Weights of a small GPT-style language model, trained from scratch on English Wikipedia.
Architecture: RMSNorm before each block, rotary positions, no biases in attention or MLP, untied embeddings, normalized queries and keys.
Training: a variant of Muon for these matrices, 309M tokens, 9443 steps.
MLP neurons of a small language model. Each row is named by its layer, matrix (gate and up: input weights; down: output weights) and neuron, and shows model dimensions 0-191. Each number is 500 + 25 x the weight over its row's rms, rounded and kept within 0 to 999. Numbers have three digits each. A neuron's up and down rows have the sign that makes its largest values positive.
After each neuron's rows, "fires in" lists the words (lower case) most often at its 100 highest values on Wikipedia text that the model never trained on. A number after a token or word is its count.

L3.gate5:562443472464530510490514561534491513493510484499497501505514468489509508519480522476494476495521521516485506511476523514463497487514510511498474516480479510512481513481495460511507544526552473469469473451497510560522532520503548481507527506528511510486515527555484501474516488504517458516525514500520505484449551527490475477494502512497499455575480462517520492525492485482465439481536506488500521495480506541475503476518451479496505529505531479513518535494522457486488448474511500507479517537459504470527513494488501484544476500516500468496520528497518550534511481510473513473
L3.up5:518516465530496495515477510524510515498497509444569499523489473525489439518486522529498506488523460507511497505479519464473485501491529501516540526521503452483547494497479543481496465467481462523496529496510523520477495484492518468475491556513523489540511519529504497492490487478445481515553498537505542513474508477530451538509464457483497492485527459515514461531522509521528489467533530483471519514490511501501502548512513516545484476518496454510506501482524533532500501521485469496513484470506489559522484434481459469513514527507492507485483486492531496496510510553514503541
L3.down5:499478456473494521491497526529518507516517507503476480504504492528479510506454531501500468490488542522462498481529494491533481493484457505462446493456476513486458435502493508479506469462538457550443522515473540507501493483500498472536549487523483503488454458525471473488518539472509497532470492535523492510533495530545503505491540497531494475540507472490486520530530518491485492489449504511467483486498519499499513523529516461523522499481550462546513486481522527490514486508470495535462473525503467485489485521537477475491498475505515512512512500489479499556490451549497519486
fires in: "while" 26, "through" 22, "with" 12, "won" 8, "throughout" 6

L7.gate128:531489483458503468480515494468497516487476508477502482535516482492473480512493499491449508492503479539507488479491508532498473510507478501493513488503503530509483486540509466477518506467516492526472494473509489502525503477464481472518497521486505459456458502531505508508476497510474567471504468476513531498541512527502515496500477520526521461470530481528463522492468458485505513479428506452446474512488520478454492468499489459484462475574510473467520516499513497478510523523497469527515550512528537503488527483454533523503481484494533502496496502484464578474466527483529463528
L7.up128:504476503449484498519526510514488524540497478479490496499487465482461482495485448510514493509493500533506508497476517525511502517506496479478505528530532533533467513482522481482524483480516504521532546480522473495523539453479508504519488501468557501468520508460476512464454508511489519478480433503512504445433494525484534538525490538525506490530474480513513527507470457488505500522472481510483501501480519492496468479497502482489468473496494443484493518578534517491527559507492508498523515548485476469490515479499538508493462460487507481521477548525515547521503495464457490510
L7.down128:505503510492480494498494469501488472476460518508510523487501483474521499499490501475530527540499527487496538467485520563478489508439476521495515522510470527504474497503518473479490472471552469534538514473523496492472502479515506496556497548526562479472452506507521489472511447515517522514491523500504513487528514490453505508518513537505504424475501531492468509527458485498490475501477464523491536522455521547494521468509527492521497519521512476493482512472527532468538502539496530504441561497497465485523504449534500525488506540532528491499459495492504529513513488508474506505
fires in: "to" 34, "that" 20, "will" 17, "may" 10, "mayor" 4

L7.gate298:489466507483511512509519434519489528499530491524496513511505508535500489496538520493508546471504483479545481496557515507497486488490515493484525570549446482505539499478520513516513516480491528506555513504461483500527512490493546478482511484524543509489538505517485510488502483501529470497489535510488483515468516447507498490479478488491538512488495509459501499498501518492515512480460511521505537445533513525511514531543512465521509522507466476470485501520489485490424503460538477504494569500464530532532500484523526502533514513483502528504511460538478503500576483534476508481
L7.up298:476536488509512530497529428491527480485517457501509558492496485455480475493521503501515497487525520471457461510547476483527516519482508522511540521503459523495535516491506484510488513480509529505487473498499471508505533497491513518546462473512520459512491476490482484535492477482505497490491487537510487520505517464529431520496502473441512478515473477502480528510519496486493492483459523463496525513541504473528553530513493487467483491538423498508503497492500527472477509501500491507546543480455516529480508504533498509530520474489522460470438519470532511462503522540478530511
L7.down298:521513531512466497501521484506541502479527533486518497487507490513474489529470495476513488480493506491465530541515498486544520500503503499462505529551486477490521472450483508466552485497495504462552502527518450501526476476498498491427528487515525493513510481472500497535489511514530530520471505534554492494476538510489490515483511466554516545510540522525540504546506515462524478460436498529511506515507482549465527510535493446491465514537485476494531469521512494508471492489524546474494521476453505497495487532497513478485522534474517488526491507523470503465486492539485509524
fires in: "year" 23, "years" 16, "you" 9, "reyes" 5, "syrian" 5, "young" 4

L4.gate126:488492481484516507491493493426478461481493453497522524483488506497493490532507524477522543519481495487512502520540480500478529467531538509491537514513535491487472519530534504499509469483519548466498456466529442517478481475460468472507508490490507480509557554545495503499465496477498525503494526505499520524530487500517474501536478472446540496556503481525511477464493516508502538525484485543503551514524503522480503528504506505462487481486450488527497472493465541492477517495482541510508533485515464496452532483520505505527464520506509544472486494510514517483458506532531537471
L4.up126:516500521471491492520483461510446530502526505496459507507489540511499430499518507507496472475473520509454436502508509491500470488489520441494481517489513482487500464473515520517465475521517492513528505504475480533546570499542456492506495507480507504498473482470454506511534478494487476502496507525515475447490511461463487504519510472496479472516482502498526515541538467461544473475530487494505498476534502465501498500509482458518480525554486514534454489508483482502489462533541513485506500466467555538497481533504504460494526492527456467475495507521549505493519490471478501511
L4.down126:498478558523474487543505481492499531498491484562506494525504534527481490474488525521531512521521498494486478494504507533509479478460490473528485519519493549553510450521530549535499555475500485477560472495510495516501487496568485485470492512506507497525494521466516516507478530509520528508521480513509476510444492524493545503475505442431491503482469483522527504504523454476550511475488497508504480501508481522507527522525494479496486457481479511521496525458545512527457505526491543492453507511498504529515501513485512491499493468526485512489515490538492463537491529484455468540
fires in: "year" 28, "years" 24, "yards" 6, "young" 5

L9.gate495:497454482473507521491485502452524496468460517488469491506521523499504544466486466513506495522470481503465487507457524501498481491480488479531503521540493563492462486523525504492494514484494473501483554430517468438511529495525517501565534526504528469473498500501423502533483487517527503458521522509543476522462541544495539537503479486513504483487510503506466479507503452491505486481490523515499503494490511501509504469508537474486487504504507499478507498504459499467453531485484482504527494488556547465493482499496525506498523534502487466469445497495539529499486497495553505494
L9.up495:503520482486540492534510483469460458482537530458512516498500520481503510512482518505481515507516498509432495487503499518487489495516471470529550540491504478468511469475491471477486497503449491543482495475521488505508477496496507515557536495459561459457493482475498496516497515541495498496544539475475428512490525512570523505520458494524476495508499514487480509472499466489477477523464518503454501479470528562536487456522539511505504491477486489520472491476503494487520528548490514532515509515528456511534528452489527508494477482471506475501463496492473506502473503485502531475
L9.down495:511495490503503503500473488468468450499507505509526508530488495483542466498456505480508489506512509534485508506515487556522529503455531506461516540487500565524509498500515524442490531493507482509524524481488459482497524446485501537555511497528529477488459501520508486478491535561503483502501521524514488482497480505516531506517538531548509476488487491505483489464452506509475468480526508476488508523474513494489509520517561459504504487514468446475508532470523474465530512540483517518505515521485530455522524453506520495469494476468485462474482476524456522550532531529528510511
fires in: "can" 28, "to" 15, "will" 11, "may" 10, "would" 9, "could" 6

L14.gate107:498489489531481464461494506471517507465479502481499486542461526524475486518482500485528467533493508525534518477511524576490500463446506524491505499514529502498511542471425509537490498509486532540569530487542533518484505493479524491525462438518484523476494520505457533520512497499530471528505546473514494501465526487506497507531529491511509495543489506505467470483523498486536512463499525507485509516515490498444472490516494490515526523510505505498510511502548489478489535530496509472508490519509514533483516557505489494462501516522483477517506511537548552506516497480482522562
L14.up107:486494490501530487461498496518549521505495540462472463504487462470532493532517524509497531501485503486443503521507580461506467493503506501528546482469468491455492527444528507523492524510543485508521582504502488480510509564493474530494528489474490485496508500507494481480491501496520509531544484484491500504499507488460523484474495465499519485507492447476491531507495522486506473541515516520481536476542492486518476513495504509494500482504524514453502547473511477527541512486501457484513485473515487541542510501464486475485501500477439479529464505497530552480521518530493530531
L14.down107:479517519478526479501478453514498463475526526502496544533489466495468505480518486478519477501508537444516501542450524488479494531534482467499498449486496492496465456533509469482523510509499512523507533485475481475493492488515527509502452505545521483523485543507533492526560520468484454480489484515488491495482452478449533489492505457528455507531484495496467539525485494540523450486494479499514473508509497542538486485478513497512494502474506510513462526537504482578491519472523492477485500520481472488546502482497467520523460476481479492524519481486487464539498502520454489507
fires in: "from" 35, "of" 22, "on" 10, "for" 6, "to" 6

L7.gate221:497486528480472486510488544510524498540471544492528526471483498486494489454530546514465501509478470475482475556486529515521506532546485476483511522439486458476508481485490485483545534513530485519504528526525527499518510500502478527488555469492463510498520499488467505523530527500487454523506511484497485529482534527515555478522490490474481481460546504531485508455513487476497535501491511502484469457477542495477478496541492514482506509477442524555480470540507492529497510511495481529479500497468482481534478462543519508520490471517532491450489492551508487485482473507514533498
L7.up221:492515503485484529488510460461473451499527485476538515497495522502546455529530496503514533479503532481525524481512481522507555454449516551493487496486499525461470481490496523523516535488493516533503458491529496512526485523536477500464509533514543516505515533490471467512495479485463431485501530493500505518491504478481523469528475529496506529489477473572516543500480520503507498526484491413496461486500529521513442485533483517486531538527464529480473503477484501468512524502495530533519497490506487503485499473517542498496528487501477527472480465491529505525507540491506486492
L7.down221:507482503487471479518520503510461503544512538515526463478481540464514551491493481501490555526464506520478477442518553479513480522503525476497501464513532565504524473498503522516501469480545538530503451480515510531486529507527479497513482503486495520504507484457522484493503515521502505513488508496479540460507480484491505518506475569507508533495490505561471472497484445512528526474526510454532466516463468513502493475481510536479516470526506487485507543462515503491511512463523515550490487514501501505481500529569510465523496509530496477507455500506469521549496522497488507530
fires in: "new" 34, "great" 14, "supreme" 8, "of" 5, "free" 4, "los" 4

L12.gate68:511484489488459460474515539516503477500519490457490502480503496507524510509519528561494519518526497488483506499492451505531482508487491524537536493491489547515461508496501490498499505468522510514513520492527522502517460516525510568540467494511483514487526493450478484552515460488476462458492475516489451489467507551500493514474490528507543439527517528562503496507473500526481519498485523542518459459522481517497478469456495489499515495527538470497479529495519544496479498522494540517570501494487457483505519518471525513548475504520510520501547509460504467491513511510497521531
L12.up68:552496497509484490491516514518531487491500513495497490463472458502454492458518456519464490506530507492527512503501492512521529519457509526479508514517530487470523517509468524494516507480508492529503487521514484517561492499498517493491494528513481526467486495475442509528528534522538562497517529487501517492539517490487565477489506519450486511500544486501491503497455523506521516468446531505492517487496544473507481500497527523522495459535525501514447546504460527519495498498471485490480526443479489446549495489505525495477491488509483463439474456478465468490510487535482529456
L12.down68:495508488530517534504539501515482499502460480528495471527497466517527496514535474473530467498517463519510469539515492446495474491518489471503501510515521491533521484473508492524489494501490477492474485514487518483510518463526505463506488514530524521498501506470501486504480441475494466454438460506455499486476450560525513523521518491563491494500501466483462528533532531501497463486515538504485501528480493533489477533491505515482484516507472507525483501479583493543515463548497530502497496467509476478556522511490515519530458507470456524520488493519503509492507489492466450549
fires in: "on" 23, "one" 21, "only" 10, "second" 9, "position" 5, "once" 5

L4.gate311:500489472512512501491525475520523484470492525511463494521501514528501482539490483536524462493483494528525532549498510534433506501495464494582503469452497499526481524533505542494524507511512492459500490455500527464493481533501488493471510527516520535465497511497487527497489502534514473470502486506434535529514519492502548482472481481535535496511493516494423462512531484449487507497471526517505493488472483508485515504521500489456471465455520558501496534532489509515494470490483485541516508505541518499514423506517473461506489481484467517492504503522489462515502505519495485512
L4.up311:532484485506477496513469525473510471473502498522453489526501459555423474507496490533506498488486487470522484503503530493539479452472476556519487509512485457512515522488498477537462540524490516513514513510480504501485515507508507523485483492502523512499518495482501492481534466513474551541544544467461481482519447454465466466476502449475540486451471493512465475499458499499518511530536480476524532540488510559486493500490518479489506459440465532510487493504499523539467518499522512499502465519512528501533474490524486478515502470482536508522504532502475494498500502483513490523
L4.down311:513492516478533494520546459508509509500552497523507454531533446452593469529523489514494485514512524514463510550499457542514491528473518533524541491501471499509501474477469503472520475486486490509467513503481484505543498501464510519486494476490508558464511522522534524511483532504511435475503497510497542491514458513534486486495455461507504485496465524505497507515514515494526471495515542490489453483476477476501523493511506504482537517501536509484504486522535524472528522470511444493479500500503511505493522486534506478480528511547506516488493544488507531528513459482472516544
fires in: "team" 30, "teams" 10, "ii" 10, "iii" 10, "iv" 8, "viii" 6

L5.gate465:553536484510542538458487497503487502489500492490533477481530482484476484485482528524489509464483544512510469485515525519462529529537512507496516523523478480489470490487500511499494516478523480545489499507513500501534538510470532489562520490469487511518462483547530529515428533480519494491505483489509419466490494528532513472472496489536423495496526464534469472524511487510480460475506501503506557506500495489519521468517515485517537528514483481501487509479477484551490512487538488481497481519494448530441505519488476488492473499503490497497536542506530465531482486492491485475
L5.up465:542460467540518523529524463522502509493507516548506553502491505477520519553534502489486498468499477492496508467510499490507504504497552499473566499515484466497483501495532485467463492527508488527496466503493522516479514469507516480461550507496460459513450488485512564504456523547546539468486490481528479465507512530499541472502459493502506486514476511505482514517532451575489488521483537490524517519481515495484466458511513474487513476523512493537524490504491499490558491457514523517475526498501499539525504493506505526478494490524522505511468512517509451458495507475515523479
L5.down465:530473520462510516518512549527469516459463489491469490466525488519527499530542463468490527524482508489527507522491472489499491501515497476475500485509547464462482476505488533511498492487515478481509488500507486481518509508504529477481558505488471474495502472493487486455513488521469533473523531494509522490500518479489517490530526487465543468488438513510455509589507474508513514495504524520509451467504510505443488515504451495515504520493496505525482513503532498511588498472463503525476549482513471506510483506476498514479526480438534472542522498517470487470515454521487501518
fires in: "and" 78, "with" 13

L7.gate455:502543461515505537462537469468532463475517491552459520539508475487477501483532486516453454474468489485493477500535489468556495490535487497500503513499464490545484500514531469462521500474490542535543504517483521477511507468528503467513493510501512538555503441511493484518494531524505485501518460517453495528483502542523519523483493508524462486451498503498466538504539485529516497525493529520475491477511578488506514478522474521486481505540473509503522528503495512498503470493478530470482479513531508501534477546516482488479486523503455498473512511479527478469508535491505481501
L7.up455:446446464517502557481486488502485470499508485512495503479480482534515483513497511486453482446513486545495479490513545493476506523515520473471487468488518515523455497522524470514521522488492524493511541472517452534524448445508473512478495512493466513534481499462491497514530471512552514486479471485475498523550486495433490486508506507507530487484508510510527493486506506463487510527500473501497506465511543496515520555452505462480484512494499507544479522535481540522542506486484505526490507540485519504493484502487481463481535514488495526512474505508524422521510544463526528485
L7.down455:498500497473500499534451470481431508519474502483468527520525491471500497505516505504504489510487498501502503557454517506505573480491534525481490495517488514443502460504457471467501461568517491531476528490488483498502524475499460483487539488552532481472525552496493508532519498498508464486464477480519474514482446479469498435521508541490502505530435501500516514539509497472500558489505521501500503486478492501520539498498536498513523512480510478467483508505504521512506474493464532516512525466507490533522450489472496505521467499503505508510542512504516470532503469509454476530
fires in: "and" 56, "but" 42

L9.gate212:521509502486522505474548526483512493471451517512515485478446483474504501501491507496510452503479489559459477496487520564501471470461506501513470495540485489492547505515476529527492556480498491517486496491518521560530477470492507510506532541494512512521522517510509491454451518511509446487525523504514538445505547529486531481497470502491529479480519478521471476496499460484470512483469557482492505483522493514466516456519554520484489493535492519465488495490529497492493511525506489501518484516507494453531469516519510542460485516462518496508504512492473506491525478448500556536
L9.up212:549535495492505491522484493475503482492460515476482510532444498529518487471517530503521486566481545551486510499521537532498510510522488502476496490557485484497586492540504499524525491503495480574477522495506492492494489462531514493511469494537485523486446530502526464474474474466528459495516476476506519485512518503509490471501501487490457494510528462546492521500526511478488516534510499518491507488520496476540506524560494504519509501494453505525494546465479500502522515465503481512469496529538521504499529524512557483499509541483489513536483476471486513465525462511484535513
L9.down212:500521512462475520546513511506458473504518498492501466507481484482466475501480496463551497516475507464524516467519524502506530520523524510512503513531528458465486461499489460460489484448485488453470458451471478497476454440501509495479518514489564480467502498501489521490502474466438502497488486463513506550509464506471515515488494479493496461500518519556506533473508518462525474472514510540494496500541513481485494485490479480452561490498508462547482472467501516478476486516522473511498530471476510468530507464492448481509492459510504492507487509508487488545520506501507493501
fires in: "their" 27, "without" 10, "into" 9, "through" 8, "washington" 6, "with" 5

L14.gate352:513505491511474528492512485515519508535501492562506514520498494550472506536503535512503533497533566510475481534496504497501526493544497454479552479516506456480535500483488498484476480504553532525478532475523432449494506503477516462477474469507518501498528535505528500493500499497492490502489489486480536522489481480528480526469525511491484529556493456488496508489459492499507538528508498478479515462516456441523554554530506500527541483518510520519476457498495533485461502483498523528502549483481471538508494498487509462524506505506475486523474467507481490500466531536492508538
L14.up352:552499495517523523469469528506513465508502530492506502554507476541512506561493522507487463479490511519481495523507498500553502505500516500491479487519529474543450447497538485508469484499485480491507454471496520567517475487510532508495493522511520482456479442463515514524478529518493523474529478530486539528500515470461487498501505519509465504483473488515463500498521492509510531531495445539523473571549505496533540528500497476501466467514485528505451495483534525466471515479486519496478537481474500513508468487502528525512485499474450512511523468524519489516514506511535475517
L14.down352:492471528512517478522505498490517504476493534549487501494521522509522496542462561537495521521524497508500500512520521526471478534510518503523464483474532487512491474476500537494537488424521537502545546512515481460489499498479540493523517477472509509544502482484527485526483456492482495516495539506519499492472491485466499525464491463491540472539510514522541513528469517506477450522507551525511466524548499474477547487528514509484494511497484514469490552523525500474463520495483517514498473505474527503514504507527485509514514539458481510509499568573497516482477523508499542518
fires in: "year" 24, "and" 13, "or" 12, "york" 10, "orders" 7, "years" 7

L9.gate504:478456525499492475472508453504524483518507436493488502496514506526497485519507542500491476519484487518464501483462568499541509509463502509459480510484519553511473471495476522460475511521513515499494515489535525500493509475525493511491531511440458487526489519487447489502487485487492487536522477522497464514474501519502484464490474510487550500445504463484487473521465515430525539483540486485547461480469529519508484475513476532465543529513450507497520485477469493523497494468504549505537518461542471490480496517488499467521491520499533490466495540500491490487512495474533515509
L9.up504:506480511497483452456494463451468471475476428463514497543506478514518540515505511493485520527485519492495511497514541521487517537494518495487497513459487569495498460470498502487534504543526492503480539548488508484524504499522462518485522489501524492501474501514482428485464514501520461520528500490518493513503475489501500495492465512500496484458499479527482524486437481469519504514545507532490484483450521504481492519515497504455538513503452513516491464467460489474539492458544530526504510473495508496459487515511484462477544513491538509488531512540521499475516510465490518546
L9.down504:506487554538513497486518502475527489512451499467465508506497462472493535496510553500501464508523494536503506475525527469539490464479510525455492522512543482482462487432485518527525515491545499514517506488509504480453501473543463493526526494535487530529507525530483481533465490509507520508473455475447502464505457508522493447526527490489490479467517483508466450474490507463499501507485541534494500496492488492516480501526490482523455486509499459451498488479495513499509499515561507496491422527538481506492513460476517503497498528486509513457517476467497496502538519524514492517
fires in: "of" 24, "island" 17, "for" 12, "los" 10, "great" 7

L7.gate278:498511468498524509535519541424531424495465473520524478516464489463483528502487499528504470476450490500497484454526520491496445494500461471507509560492517506539492527496492472472495547531479503522499494517501492473518531478471500512490489505486530531516510465491519503495503490525492505485544484489481492493539513505529499506487507496525491472529462513477526520488542498491489514487508524509522474528474558452483520468505506478538552524512485485467511487513513486524460491485460497475495533493483507543501458551514499458539503481495519490456501505561525517490500518528521479457
L7.up278:465506461482509491499477498450518495488488485537529517489485471451478509489519489545492495501478476522517471454500518455517493443497455475478465570492504563507528476533506470480493484474463562550485510518486532507494495437493479531498534484473498484467539501459514511472472471525525497487517508531527499520484465539493483483493494512536496446510479472497515505507515482499485506525525507498510484519478521486495529443516510499540551532493481479491496503515543507498479510474484497462491523502509508491516446483452486477491506482505466552509483508545467516486509487514523483492
L7.down278:485489478482507531540479501483517549523488510473479517496494524493547564490527449497480498520487517526504515490512467493478489479559477501514499559525496528527506465507492525508488486487463527520501508485543477506520483474498508512506498531490526505469479452506524476480488480498489533494476496523527512505511506520479482472487539430534474464522504528492495463499465479545537520480553481524507500543481528526506555502503492527494514487510459529534472517496485485464499500487447430475449470490465540494548500463505490521512520489458509536501489508502523466473479503505516488517
fires in: "but" 55, "yunho" 4

L12.gate373:498500495497505491502503459497550550477477494513544538510499467550513461458506529477487482503572504523525468468524476550531479488468520479496527485539469534503525484528488452458530468492473467509505518465507487495539525472536484477475487506533502503506508519474518469499469498505513513473488537466498488513469519536495498494488512495517523466509485532484492456492478505510485479489502514481474492501475513478569508509530540498513538468523514483452466492435509497523465481452500486528482523506501484486527485508483526497491498526433512478507498490478527521502552542509514516524
L12.up373:555524494504565505489511486478499524499466507477470514474456523487519498522498500475505509504474535499519522485512516489491546526558523522502552517509510498529486488476483490524511543506511467493493521467507519536506514539561548535520512510460480470508532503488545451435514487493478528483477541492537458497510502517523511481507458448460507486493530514486517499540481478540490494520490506554506477458487505490512498490486485510485503500507503520522522491501499493504514494487469511544472499517485451444510500464503502487502495466483468493513497469451488514527502528510568474549
L12.down373:507495488465519540530477475454486495532462520496522523525512499515529496497548507507499490502469520479519451489482479548461515476491469486492482526511497530436505485500524528524488508452512464471477471475529513458469473479500513513528507527512504481547521539516479531553492495517524492439524505505544515488511497476522494516475491530518482460467510508504494521457511486486471500483476502475499474521532533493483514507492496474512491508468492492539509488517504463451531541469511450525554480464548516489512541475557483538477510515473488460503501513490536505521482498486531468467
fires in: "has" 18, "will" 11, "can" 9, "not" 8, "the" 5, "was" 5

L10.gate25:515491518544508506503491482512528511458489478501487536494528491506509527528482495446529542508507533565493472525465517530483512486535517524475526506488519529444480480504500495496501482504532475528523503487496503500479556502498478520508517484490501487499456492539484453477466504495518500486498486506502482546492535502498509492515487512537538511488479473522505453530499454516476502485461519530489482543496537549514531478501558505532471483481471498488487530499484546498467492530532530487523527530525484477473470425512506466499478524485476513480542460521480536498502466510575494483
L10.up25:474466526485494544468486467472494493487481540505493487506510535493526505479499524479487534496492522467475499506501506497502515512489487449546476453502515521562546501535483465504454516475517472482546479480477493465447480458476491493500524471467517509478487528497534518448502533485507500494480508496491498525466523496483553473479469460486476490520528483461483467470525517469500502526491483558486459500499527474507505480528525474489526542517489496503466535498541525532515551513476507491506479501554477503532522511487555487503468477498498462480458500538463532492493500463516507495
L10.down25:509522505494503527482466520465508516479534526559481524498513504511483485525496474546491501516468553535482480492478492517553503509497514512488521509486525467491502513481518501464488544510514460523497504464477493478491521525481506503519507504474504503483457494544501497477479521538513506480497497446530500508501504468448502507499538538492509500520409497511504449474477477544504452522472515477487488544419505508536497497491519500512497467487464534528497520488531489476504516500550501494497558499514479457486489502518479456503530498505498429500540525514478503514507519526544512476
fires in: "will" 16, "can" 15, "would" 13, "did" 12, "may" 10, "does" 5

L14.gate85:552491512525468450477497506502521502447497516483515567462509508477506503501485513477514484523511497534495474504463549479507553467527448484516532459567528488452505454478514484500513501532488516497457481512517510522543476514510515478519518476486509542512536516534444526489493518495453505509493512491506512508513495510479505527521503447475546495521518529496521512484486523456525518485489482464468505508504499490518492514520499534484513489479523502472468483517429464509489481498506533538485474512470534528513491460467515468531478535499469479462507486513527532499531522517504511472
L14.up85:486489469505491529539526496531486525464552523494503509547481516503494482471517468509492519517431473476498518495483480533469531482510534516480509525495495479517527504536513501492475489461473497553510470499508520481466486523513542547508471482526478483498438506514457513518541471451475460499501530497521497502486473491444477503520500459506495510524517481505462514506487494479497510462482518485494512537530472497469466490525529509519503431558503522493515480475500548503547523509547527498480517522471536527509444533532497470485494485489471493497455483501498498505492464525476494524
L14.down85:547486559490456521469479513504478466534510528517527468495506541463509472554525483533482484473488521543491506514522513442558488473501502511476510478535530499526446496511515503481502557519540532499497509491486475520511511478519439503541466489510479491534512506459497520504502503517477467471545505486496507502466477513467494463522502513502477493486515494471496500520500456526478519552519507526496483527491518522487473486529465538535492507491495469504476547516496477535498535525490519476526471534489476516483483509522530527494489518505466493474516464526487502458555493461543510487
fires in: "de" 30, "of" 10, "el" 6, "della" 4, "los" 4, "van" 4

L2.gate435:554469520505494550496447506515475497505493513481520496491446467459486500479540464502497527483500537502516488533492532483508506446470491513511468494525471521532492502481507494540516531491536488488471503511512517528478488520491512468503464526523501517465489467510469491496492485530458520477556520487580524470478410516439504462500476540504503503561525489517482493511498487529509474509505479502519466489482493505525498468480488516448506518526515525483534476537517503486464512507526505471527481484509478470494453504479450548475482514500504506508519522507503518503512505510491465500
L2.up435:547517501489507501455514496526463515526472492514521501516524515456520473543482497522494508530504489501473472504465503499509558531537500492511500470521501485536513525492502472510441493514510478491519504508500480507496454461483504512456492473509471490520513457539492503507491461527496527481460510455461492545491522448496516492495489510478478508469541538540519495471520527524473549497458535444534539458508482514510507499549475535482540547524521517509542481466476498549490501481475524508499519496495503491508468526469557497471491470510547491491469503510498509464516479483505525463
L2.down435:511518509516567488505482534509499486515491490517501502491529467465507501519469470530500504489478522515511477507519541506469462489495465491520535494483518513548453521486510477486541506525501482459464477500510542486553515529502499501512467509516479517497467496494482496438511527494480534549495544493511500551482555465517554517494475532539472495505516500499462512578528486489556529502504455519521500473494521493524494530503495504486488509501500503491563504489478461514505497534455499507484507524496525565496480496514490541488533497530459478482518474504467468502491483504536521467
fires in: "their" 50

L3.gate17:516538478495556506470519498474485467506453491504494530526525499496455479478483447488474541489485483519499504484503517526466474524517479526475467500473472466461500454543529527494512467513477486511507493482465490483557505480464517452516505502522510509464485503486469499492507500490518490514556550506547500463498489547524503528505490499551515443486547490477533463451498494481473491498500464542466457557467514473493497472496524484480484520513515484449494474493504509520538513493528490483497502512513529490512566503485470492495492525503456490515535477520506493530490512520523511504
L3.up17:531482515494544549498490440475480493538479485518513487532454513510462499474473449487456482475477517519494505499515526516506465546478489506505457492446515478492530465525521495546474463517510468524490482473530484474514486497456533471547488558533547500449489532497477507495502513550517528536481481463517506497499483484526481502517495500513542444492504481518467495523494475473502551495507490551497510538479517474506510508530527457507479504555481473470520506481500513478498514480511507469468511487502532480512518481489493521536515489473474515507499475510448503478473478504516476519
L3.down17:459475512497505490477500490495508510515506497512479488508505491516516516501467493478504496472494490562495492475478505515553489497497477471496549519521483476507527430467517459515483486438533510536532563463532492468496496496541487476496488495526525473449485505470510524492505505515503542530509529531456515500520442492490473514445566497490452475480492526482476480493485468487497499486483545481481493502490491535474493465500548493504484499515506486474487514434509505517527493501508523445461529486544508490506522492475490469473504476482485489507521508505484495532502559546526545510
fires in: "to" 48, "would" 13, "town" 7, "could" 6, "top" 5, "northwest" 4

L4.gate195:506512484479512469500496517477520437498486474472515493550496474481521542494448508513508483528483486504492489480523517501471523525537458461515512469494554498488513489461459470456505480521463484510489500510537503461473532499504529508526527491516489499522494480488476509513527489498492539491430478476519504481498496512485490506516481518514530469502491517528483472514511434533514504528484528559480547526539480501469517464497517497481539531476514499499535531484514445555509485491517437491487505501479505436495549533523489466480510491508494493531511523516546532476533500512503485497
L4.up195:499474497541483508488470478473463495480485476523551507509434525508486508539488503534561459501489552537491482515510553485530524477514507491497522551500500482485533527466502463500510504539488497449525478472519511448449479524498495496494520524515512462482540517490499531479490511504487513477500448489493511512571513485532515503526523493508465483511465485488485521522480493498530541494534503504480484516547455501537527501524533493525495508564500517496485514473505518507526513486506508497475478460510529470471518510497482485492562543505472497467520471500499521520535530502525528480
L4.down195:459472474500479497551466521506488504539515482508519471510485476453513514522463572507503454547516524505451534517454496490520487491498489484462468514473471506502478502503457508462461505516492544548526506474520502501508495502538545484538522468542521487505465483480459491448536502478458520501493467522510509471517506507523501487469489521525464506506507490506489500529488502539499475472477460467489486504509467519486469526477480513517475515495476488569440471478490541472507519502514515486510474503552537508515522505494516515514509502535504513502545489516469523526496478474540520506
fires in: "in" 22, "january" 14, "of" 10, "to" 8, "other" 4

L4.gate163:507503505499513497552441545496475517510513470532498535478514509487525492492501492488470497528521484488494473518490490496481462463490517497541557552497503494478463533508538487500510514478490535466534475487473546450460528500520540502484520502516474545498523474541510511515457462497485515505503530538433504505524553505527514488486502486494535508494501478494483516493524492544494532503458520521492474503499515502481506473513484532505523512482463492526539502475504507535486509470492484487492494509538521500478462534503499497515466466493525483508538489513479425484509499586520551516
L4.up163:494506517482494528520500503526483457466481500507499511531467507517524494474476497549431492501561513494480484517482505495490504505497485466555503493503486516517485523518513472524542514514539499561489477484490480519518469483482469506480514473538492519510521527548481456506493517494526522512504523507477483536510531481481484546459526474513496517475479470583461515508478515485439510466518500500514485499512496516483491457463546473537562503462519507500483518498497429555497499533509506485489514532523550498503465485457475501503480516483477477529497499508481519467515493498468488494
L4.down163:559495515514492465515513479488500466494542493512483461512561504524512504497499533512483467526480492486460503548492514494514527524492516512495486540507487484459499462503472551469509479537532519510469481530460497514539554506535495507475478490497500486492503479490502514494498442534489501514500467525548503497523489478537506477488500553477485459500495470473530481517511484469516540540537530474527547492449488510451476497509492479495473507451522457484533511504517498502506508489497512515463492539521539482529500510483505513471499486551494506471510503490440496527472511462515489568
fires in: "team" 30, "teams" 10, "image" 7, "ep" 6, "example" 5, "began" 5